MLP neurons of a small language model. Each row is named by its layer, matrix (up: input weights) and neuron, and shows model dimensions 128-255. Each number is 500 + 50 x the weight over its row's rms, rounded and kept within 0 to 999. Numbers have three digits each.
A block is one neuron, or neurons of one layer that tend to fire together. After each block is what it responds to, as a language model described it from the Wikipedia text at the highest values.

L2.up1768:458468548583577555496475482474394488437399607462472505530518438489546546458478528480480471484472489498482480551474487558413442459474576530433570382471427500434494535509593482533434501481511529487445571386494464598409498502500518411462508511501483500468511548555455578508490518344465477529495430528538562636536458520506420507501486500501464496496436565478486447468478551562536491574590
L2.up1822:469517485401449539580473530431526473471519448433517504410476473543470505493510396558441475507393542517572560595502488613564530499433508475527563508519651446357535518523497441432556562516537486445590537468423520507543468528469497500480551549543434537507538453519463444476504629428432449345469495448496522472519491549535437567534459497465626427512474549570514483458580506592456540517524
L2.up2066:558530553492539489558418519473464507512389573542471542490459568431484493533483491465509504513553484480513502454508497499537376523531585442385537517616509490545472517565442463469477563526487466513523522430522454468556521434430465467585531437482509462457516428537519460463478405553434554541502546589546492529412433483490491547499511435490539455535518476541465543607500464591511549434499
L2.up2939:397497586399506413564567521474524453488442560527495566452507479554565605458460523417545522492393554524525501654496467485488459425533451481519583513483495398508405484518466493443437491550491447550594476393444521494426468439579423600519481513451543530467533519384580467428471516416458478414490454435458393543477493430472538455502472486448601534515542503485484449517497471488507496468530
Commas that split the digits of a large number, as in 1,500 feet, 6,800,000 miles or 11,347 spectators, also mid-word pieces inside split words (Galerius, nocturnal).

L5.up797:544473513458517585552577433427504494538525457463476594452355575494463484514524480400476452506569502446552514483471533518493491517504589408409382508521478471514461556494540528446507525509548468484482577441475535452519564448550520535488480528512469472538634484546481454430319510450531484501534475501541521510592457560555571350480450412476530552519468507532518481497487591540484515487445
L5.up1445:499448513487588513556488514406515607516561501452531539506372503372533502549487372399499442499598500516514497527497526592527569572537557384507588446433565397448523532452523493550529575497461496478513583476498579501592490378577449531443479476491490607509520496453454495435451427500533507520463525542505489560482559474515534477555534541611510538572601573530458475526487529551444511411447
L5.up2064:518500527536518532557584494436433480470553519512550453481465541541520512459584476427538419495652533447466519495456614533448578529489502425452455494462524482490433496483523493510437449487495497427482558350495513536460526523522436502496475517538554536547613557540486433443447474457471505566483580563510576499497559523460555447520453478519434636644530489544480474543476535548515450442572
L5.up2118:478525484496371510525522533493526504477435433548490559400350490524433509387526436383498383531462560488527519518512443456473508572498466439478501576449529537525548451512550545511422531540479407472419519483515480390436519436535526476499486539467525498515520557480576531488437437481519585454485479546432455479475495546517501471500456476488451515566455505448544456446494531460590453522431
Last token of an introductory phrase at a sentence start, just before its comma, mostly years after "In" (In 1957, In 2019) plus "However" and "In some cases".

L5.up204:467564452515537591505540467467501518523542540453517483397473555483579471445439485541479528492517478520509524483523467520461492644505486426468517479464550556426535551551452444526589534490483508440437568528572424545475509484436512537603470542546439501508544413503499491508433435547499490472459465505620445561551380512476505450459498442449460495507580542370532543572512488481486511443420
L5.up401:493509411587505694510507565479471498555574603447500589361494500517545465510386503470436533500478512462531491555489490497453530449463474458512556590448494476577489487463544670443502546550506538456552477446495421594558578466590490425451534539427466591473497585506543519559487612477497481436493465477570409480466519453514531555513536498544494451554475493363488455555439496552647543544545
L5.up1359:422421562535538436470551630546507489493432570633476594471471564477506514489536536516509453504510473457524531482541542514463546578584531569506545489570472448492501561543593515458440540568497586461565549524534455459563529544462534596615492553512491526483476493522413490501503454559455497501513449438472537516534434547505466429478464516548367450424495560449547457473398495560505524433398
L5.up2801:480546511504535470567512509563409407509499432490462467496608482541464548516520473442483489455468487434538442542444482500427448592493622393501489522532550534451355479483514620492518559485455508555503491450446446517402520511529462451535560492497561627490557582536556505529556503534501512489549492473485420547535488594498497556450459464504500470502539503387473499479471522462458483328559
Head nouns naming a kind of work, product or event, ending a noun phrase, e.g. comedy special, sequel, novel, reality show, Kickstarter campaign, Xbox.

L5.up393:506385525511540415523483436515499520535537456468470510453518422488499536460570487493450574483533467604513490532437537529509488549437559485471550490508482554466473463552582439626397445491557520491519470503619481462476476500480456387487491551512459494481432495537491560518493481526508544476601456506468481443485485537528521554488486434496461549540439503517538505545494476437532554403461
L5.up984:599411538563537485527530605533495490491439412542479530447547479473529580535495501493533460509564438473609537537438481479510436522518579492528459512483393444422512565569523591596442468437450519590431576464591457552432473490491412484496571492519501484500479510449590541455575405523442551542577457471457395546565556503463500557512507475480471528466531494426473430511492442537553536514497
L5.up2376:448542564563457440498539522469449527504534527488476431438447515437520527411604479483509408498550490459445530535519520544472494542477558558497517488523458413505530517489519460471518475428612504533432535465577439492491417477448534454451470456510501498426519409562507419536433464434530541409605539481507477561538448512468513440598546468529500574531360541577496616509449559423550466445498
L5.up3024:545532505491491378601524560581409533495455549464443532456413537443530517608487542504546568521600548505494549563500565358513501548508567465532487447498566497599474423535499431501511525458468519499359485538547490498502490477502511440471504490529498510445489485414402547432530611557445486528569448462516433506499483509417607521512588494471463532474444542482491485520464527456471501556378
Apostrophes right after a name: goal-minute marks in football scorer lists (Campbell 44') and possessives (Marduk's), plus name-final pieces (Afrasiyab).

L2.up87:490493508485471376422542550494454539494473539524379487533482458448481418506603469463513567535435505487460462474482548501513453472461508499527454490595529496476529491481485534540452504530375511457479526458503534548445391425437424615428438505560489520509437577532512582446575404530494429610516479481520537534486525562474474555589498483474525529554437531498475478564432450497527569450586
L2.up1636:559478577424474469485472590560428512567490526476385432414510467428509502453567491504483537484529446524594486487548444477415544463530531533542442549551575458485511515537477622526522499475431529423498544478518525504507489515428500576528505430509567464450415544462456580528466436562479576581556525557448593522479571545504393513483548462540474477530477484524512543416532594463530505542553
L2.up1676:477477502440498490461495449491447422482490506535467531489459446481402371486419418444607440392524402445493399493465453477474455469494546461473565563506615500553562529431499547540481503505446612467523468485585537563420522403560494454462471533526591468560466545447474521494591451474500492519567506466522444537485520470504449489541556557449456510521457490576524500472504459517448495541472
L2.up2501:557460462479552455498539516540440626504535604462478535446476555488509474464539570398443512436551465495571571482507385543518534441514518458586542565538511382517490513449435526433435494508445516596500481508486443532482515533508560488473472409478445484401455504410497530503531383403403462491583397463465482408543581513489505521507591526507585479465516481511517526524574459543509479547423
Opening brackets, and the first token inside them, right after a name or entry in tables and lists, such as "(incumbent)", "(P)", "(2)", "(1955)".

L5.up287:465526445448593494527507461418636553568448482501544488499409475500482614469478472509438431462526508543526494510596480488501601487499551509431499541497538557457461526493520576552431507396484547582498526449468488591554536548501467484519530487614487535427518502522541559507492446520536507530491567543500475545455574539467542516473570470475445566457497550516464543573462496565525469491470
L5.up484:485575375510568514492531600478511512598511378509501575503455452424522406456426459492576511446635446486523480503489566424544458458429514457534513511420471534423413554477579550554474503514568457486428469560436485491509476472549460453472539480473538496338582538467518518478593486385491546539567523539461474495577504518539542494584450457524522432506438528524434480443510510512568533516547
L5.up2334:439530569524448522467546532507546436491485454545504476460479450452465541539510479514520507474517483525568485412466521579478426503524555488410486561587492475500526579454526501563443562435558436576469538454637406476511450440414452592528534546549500518483517480631517492441542478479552517509531648578508499495616512467366578520482544504501428496523535622465404481523513437495524532486560
L5.up2688:387523483538432552505574493438483533578486501484423454542533547496467409487525504486539490436607636389597537407460523415555448498475521521537446527468533550519459565381602481567487471443470578529464536468517410451586505396449384523519439534454517397395413560536516499427561482494496464498505542457565471518499418580477484481542419390508464543515454486505517506545436397569537435436440
Pipe separators that open a cell holding a football club name in wiki results tables and league standings (| Berwick Rangers, | Al-Khaleej), plus scattered prose words such as degrees and University of.

L2.up430:462529461540495506617502507519541479576561506550499454417480580552498516424449434576593433578446498490449506421475501392581456486486582497524523453491519562526435590624538475463425532478459534466494538470537498514572534477537498483446485478520542589409532524469445417531466537477606535539467442456476486491564471561470567481484489447508457482533439541487573507489436432500484511375564
L2.up947:485503415488434543612471491482475504568599452525511432521539433474402506497472470538515470428576524469558453444466419496563456583533413509471476501436487480473530538542566528447434524485548489536464524434524490522597389523541495476482557533487553480498464507496507562494517453576484540498488443533546472463503448498462460512437491503518450523551474531648506592521522435460420494534492
L2.up2034:498515544568470516486535512491544446543459497477522496439465418437517489525513451527554426516445469438580510452462457522501459445449496514610472569512578504485446521532453525429431536567374496517489456401508550498492531462535426547474486556572498559455348626462599549397432505564464442449469489504529491437480482482572476457503483499465466494530471503477545447526389434549561588495483
L2.up2062:433518622532543558587522482561445550533587526544456424497547439461439471478432515582442478582491537421518435466502464507484409484507510505528382465477495480467488552480465487464484599520489549566464474508460501539556549476489541476544466486445421461545500494517535481566510534561546450547466540576541469472552374501521542427507506465435508504585472428526451522571551533557457489495521
Decimal points and separators inside numbers in tables and data: election vote percentages (66.17), coordinates (27.2208806), times (3:51), plus scattered word pieces.

L3.up1768:462599485445476549530589483541546536535392531539488526494523542574582489482503504499425431383558509507605556573395457475460477504568562477515536504530589422479568532527516541478589542543462425480482555478567513494435476471430588459484437406490397536362501463605349505449401446525419552419488539570485473468461495492506503555556573389551533524493489540555523449523420504439497493510544
Punctuation that splits a word or number: possessive apostrophes (one's, men's), digit commas, colons and points (1,000, 4:04), also "one of the".

L2.up101:381508589457512502482509530463492493550581527530472453450531512467458508487436554470517421513541553387408476442408613464537467407468532333494496559456585522508502492524502422481523525515501529510571525605506466557459453452469539580514549529466426475583494501459515492535474452489516473489444473452505468578496568457505562497454476502511487539420506526488505537404517542574508442495515
L2.up710:473537492497483491465528505469413521510532467478579338501469480511547470506480498472554496431564471483587560513502514437443478449510519448451432514530520457462507546466529453585519601486449511547486489417511465447484502520397599528507465483451611513465520396506440531578433390541528565500528498479458517537543581496537594506441484473432536424499498515505517546499521495584555502476529
L2.up1268:426494454427596469469488484516494462473518430488534532523496472522483475441452458571495473522539462567580526588486439403524531455555515467499485484481479555467482538553535506542525394425504465596549450487549504546494399472545495548542473540405459563457518500461484419401610536515457481520445505503462507499481525464441550502495488461530435543533467491610561458568506575580438564399631
L2.up2155:478465564542378569518517586515612503465504555583575511486592430547534533467514400383495393511567592440585517549530525537544533459597551550482442503531567562488452525543475494506524568497470475522475425528467549562486455395390485531477367446457547478539472500551506534495471552448458501462581460435493473418509494455446429572536476468604576514500472568478545553502464493539446519506483
Hyphens inside markdown table header-separator rows such as |---|---|, usually early in a later cell; occasionally small numbers in stat-table cells.

L3.up1828:428466497529617470484467548581497419486513444593429591414472516553577523572524447547538473437474496461524452415543465414520539512525465488474544540557474496395484516549476508499421482556513485526517422445500408473569450519558483523523503452588515570464531514553491466453473547531478538503487425464481462561479613483433420568493565538558478436583521483398513540489461488492519618468438
Words about releasing, screening or distributing films, TV, music and animation, e.g. released, release, screened, spin-off, streaming, often in filmography sections.

L5.up36:480573461484475520568547483536597504500454529467446543517433516572506484507430529539415444514493493475500439574535500455564501527555560589621612493497488447436513500607540531438385500466438490437563412491554392431500552434586528540466499516546566512443482608518560467453498456471515589514606470494494511472458453428516510468442584449512419491517526540447584505575508466507435431480552
L5.up1773:440520451548435488535580485567507512493472446594515537524490476468520534526541514453399580434512437527536542462428517484447532464523528509511491530443417437494407497461616456512546584482543452574397482454576481532454521496480482472515453618462450485524555501505455474547492512514574564533445494510480456561491406391487474482589574459638463463570516488475516486503591478521443458388467
L5.up2362:470509449509518478496530527483487528484440423482535529545483588577540467592517551578559469468514492611549520491588508484530473511502505521651572434453496503414459462459544515431435402500423586526511521524490558497485386462474495491422516532499541482465487533505510478494430474427533607544525509502541444463437500567495475449531420452388505512505564489491519546521532456546480451485536
L5.up2541:456631505582587541557568507449551555496521376436368492546484531545469402560481502522461540474589453455526542470472547393514543509523509512554550585486488452508478474502507424486446510420459544494418473470507426400414428440476543540462490602465596485450483437641511486394534485497524410488538378501539427473505462531551509380451530497544467541456383538549509439475517561522444490544428
Separators and century digits inside multi-part numbers, such as the colon in 4:37, the comma in 4,468, 18 in 1835.

L3.up2066:524523500578586565492418531447477500476615479502530528431559517471571506518534520528503539485546418498520561502536521394504531485549496414535546505471460361453571417494509426560468511533564505470405505455477544539438380542470441564433526543473552557469540578515517509485540505642482477432488497495505556599472544507406544565464492468595443562569500438518422561440443479538453486413427
Mid-word pieces of foreign personal and place names (Žaliūkas, Ladislaus), minute marks in football goal lists (34'), and reflexive pronouns (himself, itself).

L3.up3025:531475523468575506463594451450543394450582491416539554446484559558535450552529485398509508483643537425412556502505521343578452611496504364456527416544497428552458465451487600482423502469485454506502508458534574431541491456570577465532510496559520429533511476508414498563375461430438402486460423511578488432459482649533526486510571512521492543505497522551555491567520538523540479451555
The final token of a sentence-opening adverbial phrase, just before the main clause, usually its comma or head noun: "During this time", "In 2017", "At the end of the film,".

L3.up2511:500527491502480458510519411415629528499465455475442537579544455494454482664476492541527506508523503483552505535563394528432449474519531580470431504482503476422567566516456535446503597445553412573437613536611518469419417451485529582491550537449457440468510504502495417523493452464493506577493477485506434567519442481497457490512439483526466525468466539513514536480462475499479400416575
Decimal points and thousands commas inside numbers, such as 1.57 km2 and 29,000 watts, plus table pipes and mid-word pieces of names like Hu|gh|es and Br|id|gnorth.

L5.up162:432420624506584510561542558494564617463480508561537476442491467416427495482435492464405431576626492378575603454464513517452641538473488507641470512425503534509447459545517517434461484454408514588486478518500455427521509506523496472450446537469461425465465521487434398450485501459452515455511441603493500410496512439419536497492507450563545510554467491481530499644544407489576564469532
L5.up209:490427460528522550526555550478473547485498484508445503410544511486395446482426546571545450514547483534583562556454444529530538482521455560528520478529438569474464525534569525507564566499539558543614499419504484462477464456516492513432429534532467479450457376506442495471552507516514598505458489459499514475523424525504400469436556438508529553670487496607469509547504430420621494487597
L5.up1116:566532449534460521616508469515512466509502531523491480505500527397410403519492464474536493515512459484573547481462438459424443502409629517595535550534462508521489485514483484552515421480528463656447484363503503477420520407499448498595468533512519474434484426483442473428500479562460622487531485524522482467527513543517420536474628439524442512466466537490391464443450426501456551407463
L5.up1325:532501486457488558520479530433516470542462473520557477578526407508453488542439548561528501542530494463481428456439517546566456574504551480550513598464579520504435501578448408469451415459516546593486411515437386459570476489436374497482455519461388462465565595468512463559540446464424603429495501570540478579499574536546533487514558490578440473487476548443535560505581477498486574443534
Commas, decimal points and colons inside multi-digit numbers, mostly in tables and statistics, as in 101,647, 82.89% and 6:40, occasionally list commas between names.

L5.up2496:530432471568493498509549495371533471457487409558544465473486441538516454417543502489467481461532577470491540516371615465505505519470532509529475553495536459547437525486470517508475521519428508660482410497594535461544457427600511504466497591491475437464553569511406419431436450470499550508568439509498378498476446528419437571530481448548506584549524492372450450587532542547549457533593
L5.up2552:423470524481533504506520471396556459585536542547469577556589487573494579527560475503488387508558481389488514460487522511534544510580502475499585512477510485487441452508454502506530476560465536531458506472510395428529554516539451530458401496480519416530485421503516414521447509521507430471486543493498487453552506518561515506520457519437414583521595498433461556540456460549516522437506
L5.up2899:500510407540590467489517547419454501461447519489583502508539473479490531479528448554521491503556514525498552433446619503487448533435527448563511399527457491519473449503511464432571538471436543590559469437561545539474452542563558481511430484463394549389494526469381464477450511417579402491574510428398494504471517487491443488468485511448600491498552535506578567506477568523538438371441
L5.up2974:471539511551517521511469498540448546564478556516472476515481502464548388572487506543483493542474529481697464497495511484502497567494624442491558527502441582560416558514528481531531344559516526599467490398428411383481473448548512463538488615590517494545453541534506554487527467485499478397438487570616522480531581503462457449558550509536471422478508428487509468477466500512518540443541
Commas, decimal points and colons inside or before numbers in tables and stat lists, like 101,647, 16.39, and "Team starts: 11".

L3.up1047:560467480577468566583445554490427527510576511432448550446461430480517452428452507410537457543564503484506447469472471517490513464533509434448469567498467507584488586537576469471463500468494509503451453532539553578418522454573502578417450533466525475514435438494535487483493518417460506510488401583613513490512523479452450661519486520493568574432480567455473471537571534592400543410392
Opening quotation marks and parentheses that introduce a quoted phrase, title, or name mid-sentence, e.g. calling him "a hack", ballad "Wreck…; also line breaks before text.

L5.up37:575479478612476485461475453505463554469529498486425391494559591359441440507478441533484510446551549464513612442455574592495498509502624594540491504524603472517513578475542549483523493516468464472473481467527484509405505477505563516519496537558464504459426486416460479494387454494461451531507569579576492475455542482530497449491530465523477507447423527456399525584476503482482512491494
L5.up1257:478607510497513463508555521445465573473470469548486488502420549501449579431492447548538542488491510464476542509558568542500533454486474510508479485494462464511443457454646517448413443514504552537505553474521513514478552437522521560491469557481493429456532519516519468522542493435443488503452492453491478610505495436412531469478498442537503567525462625479514400538503473518518488551592
L5.up1982:544544465625517519532472608504521517405580480515550485497499500527488547393412499491512462478497458513585549534619456609383439451399508436407551510530579492521532564517500493519525460499479534538444373426500367563469389515487523387458489485519452499518490489534485553510392499482434480422489496523566543484479551530476496492583539471455485479454581490506536515575498547535427425460559
L5.up2689:458550558582476523504508519578563581493529507488528463496518459437619569438454435504521436436520536526522486476467559534501517438465503527541600439523590424462440440465540504532517439495473440486557504467583543465496463481476498599564483546509509428417524489493495477376460490503473502446454473524462468569423527532495456554580495430607578600483497572410467499424500516570584513456482
Opening parentheses or quotation marks that begin an aside, gloss or quoted phrase mid-sentence, such as "north-west of Iberia (in", "forty (40)", "the only "legitimate"".

L3.up1686:493552523616377593523566541477516517507447593512476543442451488546541535576521490473499473526585486499522533465498357462425502484489572472473574487480588545549496432515578529482557456499441464607445499435524491456484459476536533530479413427569473524467544468527506430444445454501477554525514532552475521544507419530489528425581509437562487596480510543399480515481528534581538477495537
Relative pronouns and pronouns that refer back to a just-named noun, such as which, that, it and this, usually after commas, plus some table pipes.

L3.up159:528547500470530484505556467488541420485419498507552551547515466523579410535519516521550541479516551520544488513500467554485427486464578525515532450524512472511413488504568537551354464416397556517497412500513497546515519509458465585488521512567539578428447386522491540488508496519527459561514599431590367489436542484469512591416552426515422551515571460497493508481440500520457519446542
Tokens in football season writing, such as Division in league names, table pipes, score digits (1-0) and round headings like Semi-finals.